Weights of a small GPT-style language model, trained from scratch on English Wikipedia.
Size: 9 layers, width 576, 6 heads of 96 (3 for keys and values), MLP 1536 SwiGLU, vocabulary 16384, 51.7M parameters.
Architecture: LayerNorm before each block, no biases in attention or MLP.
Training: a variant of Muon for these matrices, 519M tokens.
MLP neurons of a small language model. Each row is named by its layer, matrix (gate and up: input weights) and neuron, and shows model dimensions 192-383. Each number is 128 + 32 x the weight over its row's rms, rounded and kept within 0 to 255. Numbers have three digits each. A neuron's up and down rows have the sign that makes its largest values positive.
A block is one neuron, or neurons of one layer that tend to fire together. After each block is what it responds to, as a language model described it from the Wikipedia text at the highest values.

L2.gate193:128123108156160096156146160080145096107129108137097080186112147097089118156140099182109116114098129106143154127102116099146142097086108102141155155168193140089138107151054084121128119092177136139079135141094164142140133104156067179181179203117154113080141182119115095124127089125138128137141154096121142179193138096133094088112161195105135067130177126141079175070108100136118094113109102102121096091135110152129074132133183155145069196105113130078199142128129085142149134080102145074097128150143206137129069147127102116130195122120146177136157125152090154140127181137111131063
L2.up193:124102049152129110092151085111132121104198143108147104181151127137158067098163109144142095170144097097079065129119080161122132184139149152120113132158147212136142101171088148128116168119110139112078124129105079140125080122100165151155150163111163175117162140110137129084146130146112112102084124075123119144151123087166061094095120134150128156175152168092096098053094097124166120085132115158145147088163139153151105097140129151162142195200103109067152091142166075096115138116099116074132163171118191075142087146117116107095185184092112158130139167165152121125201158138091169117
L2.gate556:172147151081135115139159170093190136140110116118101135121149092127115105131116164137141098112053156169188105132133092127152128149161087076105151154140180143091119123205097122193181133157137135141128092170185144123146169136141109094078055162107140164137151080148103100177137110142181146151143094156130150108115129176150194166113105074130096146161072103169143142118119110153168147074089136131156099182119113137123081183120097073109124134146071077091092153101193071156169150150110114060092164097131145116143201182091066144160149065125068115129109125117154098123085165088124084109
L2.up556:121204179122133164153131178117113074133127161164087136132180130143131170062173141159101149093115183142110147141155154149102122125160118141136180082146139100178125143075126110178149160199072080153050121200139152135195109166172141122085130150135093135177095132102105188142173093148124113159178060072166114143108086144113160161076106219106068154101067128148135146190124118143113112088168106151093111163175107127121149176065167165092141139103152143078136069080093128107156096107117120153114140096136075117113100195053134161096216125125137117136131119127071138138174120093145125177
L2.gate630:111090105120166138142174148156110144096168139156170190153072088152079081156148106151138085163118179098161156097121133184112096159165124162108104107133104131138171163124122109111093094149164079112092160155167123132144087138179125057115147179157135191103130135153196102092146154153137129113109130141142127119090196126137087161161172163114115141102139106099163075155155119164135172175086131135136111172139138117133150119155126141143082181141133145144098174094148108122108099169124137137125089139166147137143097136112127131151155124166183120120155111157096153090182180160113147130
L2.up630:097131122168172116091129084032206083074164119176124040114143157106142123090164137099126150115127131195063161145154111118100097110075136133102132135153150127141111105167116098104144156214096116141077147136136192171097092088107094144110143139123136128154123085152114178140077122073148162135171119129080146140161117109049133126123128110135083131154112164149105095123101124146184144128121094144098085104100107139135107132113187188174130115177153134147210092117176117151164123137105212108129155139142099133110104081135161095185114147161123134116148126154098175166125140170117132104
L2.gate710:152129127165137080148164109145134110117187140168184157140148034098096125145157135119106098122139093136091189122108090115066125136140105155131113145067137160134182163168111167116134139180162119126051200123152103114103098112131133149100141144112111149144161148046132129112148152187152099139147156116193146139123165157145135168111124129156172146096169149170150126090123108134110097173143141161129103172125143136164184069162079147122162148140108097114145090123124119179138120124121134127102138174201151170088156128144146109167172150120054199171131133152113058086122144176156115176
L2.up710:136116118086135133143149161113094098194078035143094119130109087118171074139135174137111185089120105167163190143119127092175072094043156099174141138109155135105161165161130123101146134165143157135126184160114166164168113112107131134186132176124064152143149166035170162110148078166144075110092158091170148148187127116146124173079112144152143081144137164193108114103106096140099132140120156163156138100136154112111141084134184145144092152128097129054176094100108111179125150114140082077103135112196093170062111152150107131144148138116111153141107124131107092152143132151123136158
L2.gate885:160116129132136134133183137150151107174091068121124161121111086086159085155202118148077107123131134072150142142089162129152106094144103112110160149133132070151107190211132116143156109161124103154088128109151131205108076124143103210152165168093124187152115168152137116164118119134110141132083102142192209132097142130125100188128091176119060141103179148113059140137128075122148156118134092098104128208204133124149121194157169103127106156142177151128152144144170158184149133113174130095102119151112109140075130106127139210126118103091117134153041104193100143045121148144120159153
L2.up885:095136134103133095124141147133123135090177133131159116104109105134202104158083086193149102181105113163155096151096134143159110144136115102175093171151100136144136109114150146157127190104151202096111130095153144072162139104118153185091145124104143107159170154122131134140160132096095137105120200128157104097151109083159112138118079086127124130112086098123160132116069090206101150172082155105136127076181112134098186152095051084161191096175162116096160158115046114158090125133154208147146137124170176139133173155111138166182146048181143083156136107099084091121175171171166128105
L2.gate1355:135120148071165100047131212140162085160162148141135132177105117171080097118118125120157157116134149120137147122113127152179109112141132118150125094123174177090187095134126139084124082188115134134104129164137165144100041108231178108197148192075149118118154117117105167154109076170123088117109103106123137108101106124120137133118095154147119159111123138158128172101147102139123143136135061102128153112124077137093105105095122159111135135108175123103136121106148127136125122142177116121131106183127100160068057158052190154110126119118158169093147161158062080084092127194135127159
L2.up1355:200102144100144193097147110153137153123102112117121146161120106128126113138121093098105119132148142092112133112184118136116155140158074092139140177079088102105111120144144180150183136121143152078089081151141118123127201155136181194130143139094093101092096152080134190116154110124083130142133157059145145111103165135158166125051096150141116167155107156139123123134113097118177160167082109138146141159117081138184144121131095134113172127137156085196103104122167150097096117101161132117086177131120145132114131118094138145088163135131104148102201141130067159101175106160187136094
L2.gate1463:188137133160161152121118087114116162153127110135141088126110106140163124142162130084089154119100068105141155122094155079125141147168115114116157112160093098083113181115182129123129066136101087128119125155152176085183139154068116144142079122106073127096109145175120102096105095150117121162194143132134082122108126162149161126093121161117093150142077148079113142120068068112120123123154144112098176137091145148144166179081189132146150157083111094148053071174101172159161152112122131139132155111097094037086118106107137113142115107143106138121149175155116123146120074097124114179
L2.up1463:164105129094159101124135144104128133161098150101112136098091114056125089166137173100056108102145092127163152126113094127132197199134069125113148073113161148046164182111176086143136131147076158115184141220116148122162163164107137073130146141145123140104064124170082119096130133160156107096070129160104144112110074113141146136103059100099116096116137105081149195096093115096179051114185156148181115157158108164096150117108154136118088158113131103128104136135138126159157100116175127083097183168156108173127111150112190173128138089131119175151076163131120120145179151084116177111
L2.gate1477:163125148100132082076159073117188078152148115104141170192109151209203154084159167086122099162140153116127136135110121100157152144146110094144139105101133156103176139157126146116213157161148121123044106120116136160141095062174178182104147196068124119142183187099070112091086158108134124131095153145163151120066149107132175159104088119185125114092125123142207187076117088138208142070137105148194111187145095180119136110125200139138160117064093126147059115163129144144087130139137112091133148112179171109110158118113108094155170095177093063110110141092120088092093164198087132148
L2.up1477:185143095110132138092176100147159184137126122025147190173094131143180137123106161143109082108124142175174081152062129078143124171144166135154155128135147104119163131169118168208188145174133090181138170141135119223147130122204159114126141168125133129130098085094064103155155163159106102131163147135153101086100096104115098098133072113114105103078145143171090160107115078125142180149098157118124163212141182169108087180169152121206143126078111053131069139194153092145101128154131094112072118136110102124112131116132076097186113109155059094145109122133112123150100087119105137157
Responds to: Final token of a phrase naming a time span, such as the s of 1970s, war, season, years, Renaissance, 1999–2000, often after During the or In the.

L2.gate80:146123159102155129109083175190205136169131126158185114092156140116061151155131157104170182088177087139095141102122092141221150104083174097159093146086076159162122163084139144156091097148110133162115199119134110121126126136156169074185204147162135078136134110120159157105133090119184137147078133140086140122131141138140126135120119103136144123128089136157148107160071086076119117136064126085090140092172129123144117137131124090122099153131139092153103061121153153210122128072147140139113153119156137125130124145133160119147093122141104103094118193083155139112135107146171131156
L2.up80:078124137145089138161131124107118151087188205090119121164126144207082131107153140191093128070111139089089136158114059125062181096113090168137176164182151153116160067166138183160084075159105102115074159100101161104143137063143179082118067167167132157073118149176126131149140113151095075081152166136102199167121130147155172126126085172104145143165110119085115141122119127167102087156087177095048112135165103120181175177088127138093139132135166154108069147120125116133149143107133139090162135159115110161078173119177151158094106173124059116147108101112081183121091130115112188123
L2.gate504:115157135119134093138113119166087124149117122157108127174109096123202189125111121105127113076105142126146076090085146115137137118129154098171113137050073163123114076122138135112147108131089199155132146127120132131166106063127165068142127120122075080087139162138144145143135176192138154086086129165112132147106151076100111129145130092143053100097133142171151188220134128180073112126155140161107162114220106129125129062121107228118141113148150128063167170171160091121094133171116105154144149123150151145138124172124204142160085107146145097110091111124094122137163157098157114137
L2.up504:121155120124211131127140187136089081078097097158148113138136095125150161098147064123196101109159134110133069095161158125085149135145086109155142157172069130108111103121134074112103151098103129145174145108125087159108160116130158159157174102169131166160127166149160155112173059154163098169207102076133145135109108161212161139125099098098133144164117134128111161082103156181120108124103125165116100071164114117111129147087138105086040092162104047118090134161157160099137147209134162120144172143149129131103150151195128131145081101165145112067092131132099145112140145174126133133
L2.gate632:137135125125162101094126153164173083159184121124107095056102164155140165146161136094098125078136124088137106113055157130095125152110168126175160130137133166103125127134099158114135097178153068134089218089128109140158116121166135093128131116146131097112143124128110111129185083122092135115168150098109146152113137116114112127121143073105145103187083142116152159135100197142146163139114136143099104102102076127104117223140111157141138059136127136157123133133140064140144127125146161107121150129122131097109147154074126117167149145122150173104101124127176080126175154158156117130
L2.up632:133105134103124126091174163189116084164084129115136132127047170142117111072207114124120143093144147086112156126110127171142111104111126106140167158121097191116115134126109160106096083191158099127078153107098096086173130130112165146143142108104136107152098168116125111081192103082100188113113100136157130126157115129128071153157150199129158117157110172152123125142115105130084104121150115018132088100145118099048194122093046179114124079114155161124139149151088117176091113197154164104101153158152146121114143119084171146126128151173136122097124118151097121162170141130146140179
L2.gate747:094135211112122107154085152140081131109081167093141105092181197175121136081087101051121114158120117120115063108171135125146087190158126095159124063098111165133075085103103168113127116177128107159151161137154094149125185065161081117143133157159094194104075145184081117123144126147160151123103171109124116116154127137143112086117137137145088150159089091086108120179126155130131166131160121133120090138151149111085116131137139122130162139102102106149161163155100152120182154119165115177107160116174130116112138207099140074132114167126102151110084149141120104126127133103190124117
L2.up747:126115188091162205128143122142093133079070178142174093091084178181106106107154089155185149121100122078113175148155116089088053100160104163095138110100156162093131107128128157124120126155073109143156156123119194086099184120116108109103089098100079109170124168141139071122189122152111165162185132126139163138157125158112106147128156139109100120144125089127132188088130121142102142178121121159127076136133171167181116096113108106150191122106173110115160134139118087109097148120179106119112132089070110103115150111154126094140129090119176171147138123106107137146135121140150116106
L2.gate755:135133090186159078094091092176142188172086131150139161153132118090159122163126133123135140141159132132112081042119126117141141095106200059136129178115209149168135130154108107150139075110073090118151158119116105144120119105165122057105095134121168195126106116120137113127176141206086107200100187131118157079124169074110090151159095132083163092093141093105141115128098125085150076126111134163158116120107152127117120165113106155163175081099191147082154164141139125132146126175142127104146095126129114069032127185102150111168127065094140045106144094146175158120088090118188186187
L2.up755:128129151120141135114127144192165130156083125127095143087138124171111121147115126187167134153165057149118204149151157132184167105129158095094084198177123157189134119106094137175061087141097117183130136093164130131147095143193127137133106154126110092134118136081108109061171130163122129100157158143060101114182120132105120169164147160099156165146116086100114146193112130113093104190111139159164131102125142052125134157103114148129145119068146099142161115131149123082192120123156152142198126168202173064139139146154152109152131122117174076106189105128150131131109203182174183168
L2.gate767:191160125106129090136119089169139112134144204134148139088162114120083074136087102157117139152154165112170062152153089051115096120072115133092128135132160106081106147174126185142140070197057113082202153084079163103095118107145112091102183113155134136068128143109085095132083148110100138140102127095139109104138137180117076149103147132129120096093145181160100107095121119137117202175198152134055112117151095139139199063112127125059083135117155116119131131065140059130162181131139163086132144152164137152081081161127092135177131123106112156104110147071148108137174140154073186161
L2.up767:119162203024199132176128128113123134144160071125135102111112111139108149075186122120120155117110153194121123195103121103145112148100189195089171128118107132099131152153135169135118156171085102120135180149079206116159157180170127140159104129175138109092147107092133148129113161140117086154079148077143169126129078133153103086089124145117132071115103135118116139098111165084165120152145162131121074137137127175109132140133103141049127123159139114152167138067068205058064119172156173102115104100156144116082149108126093153139155126090105176152179158016184070089156132199130130147
L2.gate1470:109119137151108136098091159138126063100107092152130076202115177111101159185124137080206127191106125084146135055157113151149154119080157131142156140117137198105154148101150111096145141137120084131111169096122146130156076068085120170183175120109118090144114121155120121084135124125106204171145124143102071127125165132082088150151120141126198146161139134143161121138098185134111133132121089162127065112136156140131169129182120120183178134108125138100197167157096100128080167090132134095087167124143124094116157125138119178170160184201098145123160104152164183169115135142150131188
L2.up1470:098203132144157095115148115156151153130101145109051159098137112161158123062104116138101132106176120047133142158091089098120115104102157125100117154202182146130122144112108154117105123149173188131137150155153152131094105078079163195124087080113196161182208126148133112089113133087149159163161128164127148136137147170117179110147160125068191175153123085110143134105157152165119122145118091077128138122126132117118140163138155196170154136166079074130057157064098062139199118103159099182145085166129118200087147159096125193117121155141126139096134081089121105099123148139137100150
L2.gate1523:099093110161137124105102132160125076104084089071193151152094106167158116113175132191113094088095130143155102119182162071158088163100158114143155095115104148118110117091119153151131191088192158181130109121140140182084151086178069146099152159150147102074082104086105120133180118167153154121125170114132082137136136114099144167183122175116136122079185093080130112127100136129083064111186153083111135174146097186152160123147065118114127088110161113122173134085129142139120095120115144189129132132144107169124134113140180119217176063068066115162134116188180097137084127116139080166
L2.up1523:105084115139186112105114143182076129093138143114197106082107158141123105109129125099102125140101112100134084089097113186183151094109068094146075154114151141157102167153108143147107149103133126150135123151193130120115186070140135134133165179180142172104080135147137128104151118168165080116112158144124115064174124151076041200082162129127142133113070124139080141124185114115133127180144074092129153137176129116198118126178205176189147166161102093109125124153099087114143085085109166156081132162177155129121125132142154112203122142109176118163126159085117060107157161159153131176
Responds to: Spaces, pipes, slashes and "(" between numeric cells in sports and election tables, e.g. "Apps | Goals", "Votes |" before "%", "/ (0)".

L4.gate93:130067156135093120146149147120148134150099121095118137156163140190141100094083152161139146176163133127126133146095062180082136100152091116103115160145157159160105135139116142155170123107129166125142117153181100117142117142196113095110100089102101096170184104137105144164112133131153066108119096135141073103082080156123111162070136103178169145093078136157093126150071113100082197075102134163126179167140080159125112105076125104181147105169073095135141112140110107146137129098153123142131129106154140090087119195079150119110147151098138150150102096052030115130073153097125121150
L4.up93:133056149146179077105162081090154116112103091076134112157168139184146079141072139129148167220132154122101112136129129145091160116126106099130102191046145176207087133136129150147126161120119188124151078166172106145162129121120178039131079131113092107164193112093164096147120151099152110137128127084185074108118100133070119141139134097186153148108091150158109145103097148108060132113147137144096110167114077166130088125092143105153144111142113119120126134128164080112107131148132128083099152147154150096095079166114136120111180118077106160103118106117086180119068131099150148130
Responds to: Year digits and century or era words placing past events in historical narrative, often after History headings: 1086, third century, Renaissance.

L6.gate158:102071172177085123087111106129160162165156178137132173168192114173161112120156098119135114181083137090148174105181125138107167154145100164122134150155109185089056138080141124088142095132122157149070065131115116146119120202128056177131121132141150113159125140117164159192128154124144107079216161102145073128151108119091156097128101215098149096140135173142098178148090058128204136072203141085082164165087060148115111134111176170056123099135120080131091126090090123152129112138127187110062132132122126125111156166117201103133117113149095137146077139165092149122129141112092163125
L6.up158:139067188115131096185115146148131071159150141136044119071144204075186102201140085143087116126155125138177182132170165059133087110116181109119107119146158063123108083147136125086150130110137125134137114196075189135159094108174138151108100109119130084191071109138128115107158129140088081172131130126100148139111109063071159113180137105103142167129127089179095173138166155101172176064087146135053134046101135187144101116102119166146121135106124090081128139133114097153105141106082145110088148133139090108103095177168117100111140137093150157065058119168137170183084145081089095099
L6.gate180:158121104136157146114121098179139119152097099197156109116177120171135122140152095125154132102137148176161167129137069125117121156112118138093092191123158147130142125095087127170102115108153156113142099171089107122130140098200112079135119147150063105130154115135074147133185116119068104132114157132139151122146102151064120106125090131158126099141056178166122183126071094105128106098139088107119097104121142132129103116139143085132121046132127061109090117152064102145152140114160177110107142104116099135103136151116156129107174093050166130115073207100074110122112091126155096102
L6.up180:122104127135124139113081123169120152152144121212195175192105150163127091050109153195147140200129100149118176067130130142084119155173151165144194110107108116086110153119142115170191138095098166174095121097157145104103122080104105094111111149112107103122175092110144114161084170128154107154141154150119123079152116124081162131140125140175127162091118130145105083102104109153160174120093143126112158100093077158130098140063134164156074093179115109113119163220098155104112183152140133092185146173175141096123100080109168092147073125147129168126068154097109122163111109098179131084
L6.gate264:079103164116126079146151130172125101151133136087140153138150140169164131118106157129123105124123134096099158107100096144139131123152138142074151127095103092199103137090132127183164100130175158144155059161167102074104130169155156119104139109052128062139130103129071192172135098172100113164095143135090138145150093137123081147142095159076112100127142142135185103136137109098147188174088120189045154175103130108142110183089153099105204120094147126137140144083128139188120097152150138124207113110097128111114130189112170156145165075050186127116158123090141245118140100084150170097
L6.up264:123137103111132092091153149189103099104076115113115088154151099161186174097156099155142163111166144119117159137114089143125122103152181145082155189135135135130125129098107107160135154121147173130107103118205117091147146118117177092111087093077157169077157105167131177080206109108133110161093121125136113086172085100104064137179134134152155108110123157118118108157096121145109086147125134136076102158085102125144136106122117189107125093104176143110054109120092118156157148098116164132136147120134094085103134138139151189099188092098131137140131147125127150137128133141119142149
L6.gate501:160127088116106120203132092167135128199082132110143131143183126193149136132128082148133152133106117159114060064189136114167131160139086109108158134119121163135149135156108066084162133085103119160091143097123130122151153171161083174105184103085149162114133084114087153130149140172136107178144153131149153122100038130185110093112136151195178181094093101123081162144124127124135154145171126156154159189160109115133114158138066184109082084160136138108177112095114156142091118118180131112092171165092077110123092164082146152138083159106158105145097165074164176076099171136147157113
L6.up501:131150158147102132150149135163089107171140169152086159133122116137116163171084133185104075141109159120191106097084101148169123061139124196129135155137153126126072196143116102151213138158097159110090108112171164101126125146151079128151147116077124060147103187197160132125139201145135134202094157112121165049152173114084113139096107126117101171119192120102193141143117151121161146111165143159129169164131156138111121109096151136116183133124178155125044088103041085102108102126111099105113125129127140128061124065133156215108146163131129174139100162098166059102144136117080157112
L6.gate908:126143159125158073150102146171009144123164110107096099095106142173144071182158143122146163137067087078166142145106166106144163122133125147166135092080071128147149116119135166148128114123081158122141102192151133145118145154131154112134140105088104069071103114070100109143115135134140106116190140153146163137102144135156102164085134091165137139143177110138111100120143136143103161157135136110094130104172138128118112125074139136123110110152110185128199133135108141114145124144085097077161137182150115141164087134129129131165167059127105145095078197126125152118112166148189142123
L6.up908:041122198111130133134087079090101117083199126090163118055110127186183134131106141147153115196135151120107172128155109162137158162129099169097094139099186138142095114081190106165128141148147087131138145187219144183120146077139097127123119134125177069127117093128162149170183116120137147101143173156048086161183192138126109186136091098099153110080120100161134116130076082095170154159124153132129156129145191095131151127107174114175072123158152125181095140083109161142088142086120105105142098167141066125138102151163118163179159160123110170117091159103138081100144081088111111092
L6.gate1259:129083115094164121165125152134146127119134052170115163131161078113096103105103132148187094162108157195083153132072140152105130152090137081080121147082146152106127144068100194140157174119134141114087141125083145092123100105139152116062091127066136145144111114097106118148147158099112113109196125132134085107105090182116110136080131114105199176142136105196119095148124120181097183154080145176131113134122125116195081161190142149124123115141132118179126126099130180101121100131150138152170078155129143106113119158103142097131105121088137208167150185082122187095102192118114124140
L6.up1259:121128099127170126150072142105202180140149138130117175139162162084111129169068107107098122142153130136137144168143203131128102202106133133110097176168134179133129149101118146153090156168109122106097117112145080171124069124204203166111095142103083130135138099106124130164120096122127105143095159118144119120135063130121107077152104164135152101123136179127131161152114084079122157108066137147111145132132076149155124122115103113129115118123106112103063094173125104084103151131113110096126139135153103129154122180053105085127097153054105204078144125123076208063148160059129093099
L6.gate1333:166030113083117067158067127168139118120111101157138116150162142160123159072125116106102118246139108074096106171116117146120158128085184075137113144141145134160174147146150080106201115138137138171105129131180153160152142157116138120159096117113047110109087126136103114113126121119081151129108149138160127093099148115087155169125105125243178140095130139178168152091135071135148195190121138118121088155151113141070139169154136084097132161123195114108109093163128199178118109170220109098161146102129113172128149128096153117109061187133107115120075180161091142117071157105143151119
L6.up1333:095091132113167100138135143089119155160163109111136084093120126204076115133132133117080136205110116156115176110104126142172122090181123106091147107124149142170113133135156120087173125172144117169160136123178165140129173132170120142083085158115153150151125114079155126167185077142129137155165121146145095102142135107121105137135155178141165139133119153201143170123083123117129103159118100103110099146101070129092212117082167049159138162158123083086114109114120134182132138096178107072153126123148093172111103086083117145110108151100085085105098173128071119087173111055101145135
L6.gate1467:094052142103169113107116151110137098145125102140099128116201134147171168110157162102101115160074132166142100126198075084115108084115180135013141169154139109128140176043138167202104117126140155107143117134175158119162141165170106111057098173121142142151156132134147139082169133112112093115121074160121094158168060156112112158088144114167127179073131150117135106117135172119169170081107128125081123124070109096136174151099156106118156073163133146129109153120161127136167128115141114152095094152128127061133113078126138170123231102102123128120146146066188142124088142099214152181
L6.up1467:149149116148106101099115090135106092153126177156142122066193180168182096093122139143125127155077108116125100142126109117146140099137083165154118129150108172140171067153186130127137085112089121088114133109113155099128086137132117123142174168137116137100064048166162060098156126144101102113081127168130123089091170107154124140206137148107162147099112088100099148131160162137122144119129192085127102135115121086159090167191190159125116166148119037190076122207144118152076192139160155155076160115137152099110110136156089174129106115082121144082141127104142118100086132163113069176
Responds to: Tokens inside time expressions in historical text: year-number pieces (18'87'), century/years, and the/in before an era or date (during the Renaissance).

L6.gate16:109128062182113111129157141137065123112169083123134135111151117089162117114142131079162139063174120093096149029143131142114110113152104110107113162117168110072127146122162147138108107155115125121110168109121097114153125169187114163137150172142155106096091099124107110100135173058111181136138099104079193162167075112146142127094175120145076056130086104138120121128118075079157082085146115137147164180154146128142116087111131203130073100179091111155178112087159181176143126107183091096106120129149118139101181067124142107134056121173140150151110123102161140164173134188118108148
L6.up16:088164159130065120126196164178146164146080131097179113155104159102124103126145148125072124157154116126161151156180150114171133067080183137168201125125135125134130142094169135101101142127175168140105171101124078114169120156119134134160107134069144098083146114162209125114082123169175132107121146113165138133078145145135141130117084124152079102167127184048151057168110137171124187091118049113106159098108104139149085096148101174089189129103107094167160136113104183114135147092137121136169143144146124075138080143087124166107148140027136155121113127091113058082170123203072101097
L6.gate250:102129165116077107104110183132159141111112144114133116161137178171176120139148143130139113149102142140150151168113158137151084174092127111159146125151126132088152200221098134204089091176154047115157105114074102110121118171209177160153130163149125154161123071139097119120117150190136182131150089160095093128106140146144149108120173076119151078146088125124090124146126185085174098182110131143118153095113115110132095130137128239128132095117100117151174155140133137119084114172117108152136203101121136135091115139118158179132164132105090123111047156159088166155106169108162159162
L6.up250:091114126062098150111104181121165179126135141106160077120128163147179112066211148127111122096125123106122120103113115099142171172134130109143081130097126057080116085110115127090154118117155115052083125139129076071111145177182204178191101129120175171172132141131135121104153117130093143170155198157196124180088148166113134090120169128127191158152154143129107172138126180093114175121109148129100146153171142131127138147172162102115136121138115097135119113154117198180089119118119158156113188186090075136124110146114118177145097103119102107122116155179114074131068101101180140142
L6.gate358:077107135094126095101106182137153147173138149126092166161134161145133136140166146155149126121190182152179140169159167132079130061129135078139108122095154114087099104119097134173109122143162103135140142126125116107159124119172190085127109139148117125109122086136086102139151124158117115165161105150066174167073093112139100124117180092165115128111120114159118117158108145114207160027140156147078107098110104066054144118140109182154161110151136134117094131101123153143109111182132126163069105108154138100166145123159140124147117137092113183105087132108158149125121140095080110128
L6.up358:149159122135166082148089108107085152091116082204114105142134083121138078139129179152132116163115154150158111112099110139123143089146150122122145114164057115077127133119150119163170151135059128163141120170178152142172084122099133135114172096107150100148124150123154123115139144169131126177111175153060152118177098090080179098149144095112174100072120118108143152087066187150172075158175090116108163107148097131085164135138159122163180170153085107140126105155103151117147122159121164111086151114103109109123121122143093090160152111141122108136193139167155130146140086140130140164
L6.gate505:090191134081112156149127104163053142136148123151130107154155084103108123098159174135113144120152158133131155152149137125141143159111107136100056098026144113156138200123163149097131102157091133115116132121108119158091114096116116153084079154142128126157160085082087086164065146075176160168111130148083113138172086122129130107084133119110082087134121168166140146140117117135094119150146042158053090121145138179092137127170110164086186138087149095156156086128166158046136126179109170174140192104118145107172090092148093133118163144112098118111102145134140099113090114125151079160
L6.up505:160140139074115104164135042174101157156091145158139107113057121114082138120132173149139146122144121141114134119107107148095145100160201096097153134147106150088132142166123150105155161126132111070120088126144132166138111141130140109157146163129122115155103152130074176118079155080089118104041160165118088113168142177096197127084091139125156100134147073147105122123137142085154094074125110110150116115136100154144152180220126163177155135117081141128107133061132157201117109139108169099126185115184179186112177135117132118083166165119112089135125097112137137112146164100151124113
L6.gate773:105154143166082080127148165176179170164152105160113080081163174164136137063152130074040134114082136086175138103143073135085128155151127194070121138125126137165125134137072109130127096097092108159144134115079150054118111110078121120053133144069128116201120190162141084095168145143182109099090088118182154142154076115132089102124083167141090104159100149216175205103076087072069124115111126110106127076133069158102130083132120160161159086145100147069122149092121180145058175152125133104098144083148106087150169140121070114135110193111166137079144150113142185120085054133134132139
L6.up773:128126125139163102101141166202084093175124123165151104086099155121083116099146168114111094142106064159072123074134123143188146177124118148145096104131113067134147129092182115158153102165148149183170181132106118171140122091126140137195124094106037095178166197152147138085110123136137103152102087152140090125117186110077085151141150130111139074136113159109123180117187164076169107144138166126151112125145104122140210187160196127174104142144126183089179127136174157093120076100132130175128103106096169153146092158140154117080171139142102151119054134169161129145165164153133115125
L6.gate1111:063154116170114102120113141031086140159134170085125158149176074146113177127168109095158107118137218102120136156154134149093120115084148095074135134106097103093162147133070098141126142104113087179136134079124135139098106167141142075080141150079128150193143165124165176117156116173162102143111111170106127117109071137144122198147118130133152169124148118166114088155115167077125143185124145090152095109152114175098159091111044158157159109152138133131160155137138103113098169093137142130138101096069121142168135108139146090070132132195086175155055083161157121115150127134180121192
L6.up1111:163197111134116103132166115113104131116123126089120110152134149162170151190125148108169137142071195106129070115106158137068137118089136080123150134086131178151178101066119120132085166167164143158147104157123153061089106182085112110113123188140129168121234176159166134080092106149166045176092152128083153132134087114112135198148170108122160152149081161154156224155083124102091149094134138121148105107121105175114193122102100144167116171139158060148154179155147096111150118096060172146104148123119137198160188113154189132109160169151103202118133136154108139088187090148141113179
L6.gate1178:109187128116126126137189177139131100136089110073161099115122141150138143120220156129121131115081095185106135095115124137098158191113105094110104094114132112124113061109133159075129118135123130107167103128136145127131091121127132074097157106128100125164126176169159159115133119154097181150121117115092138127169145108164036126085095129102174098119121157103123158159084143162082107122182150203134113062093139136125183146095160111141197100092125080132085184099126097137061134075101173175141109125089128126113117138163097136123138101129127103124105142157103118148078071122116144125
L6.up1178:102177115118146189108151118135113103050043111131081111126131081196102123171151131105170059145118128149138121164150160123106168055085111124132144108100124128154128114119143182111159083127161147138157129138158117132094081167087146108090103128078108105166198112129150118120156098128160156149137162100081141125147178129134099119097147099095139156151113125170095125159043064107103102134127062147134135099071130114137154134165152177136183137115102119060088192181144119077170028092150115145145195134164123149104100117114154137105141140114189105146165193179179119110135108165157207158
L6.gate1399:134136140087130118091138150142077175118135094080162123156101085073141094203162211091156117103139131127201230180146107152094197083156103149151140143089107153196098113096110131080120162173113181196116104137141113091146118102143126117128114136147091122106113090079129122159180115088152139073098079098115144107163078084162105132086120075130130090141103150128130084118124087130104145121186137119143140088201142129116132129104112169109098099123137090132141155112117131152182113111178133094111156113126129169193169137147119139129162138104128142105146073106076079127148139146110132144
L6.up1399:139050149149115096144093110159115065117087101076154096109098105150155146132097107132164086089119080099108118092155102087123131104158144191114148116136121161121117117130159147093097135107136116099141159174097170186135068113095128172128118112113103176080079125140137146108141127139092138093077136123121185186133122131153117045130116153170144122129123094170157127094185164155144135158114092118111113151188115100116145078154163095106095135194135214097101123109062120120152191103136125156079160132148159177153082105124073078128239144128128103121139163130136136074158092157043118129
Responds to: Spaces and opening brackets before zero values in footballer career tables, such as "| 0 |" cells and "/ (0)" goal counts; weak elsewhere.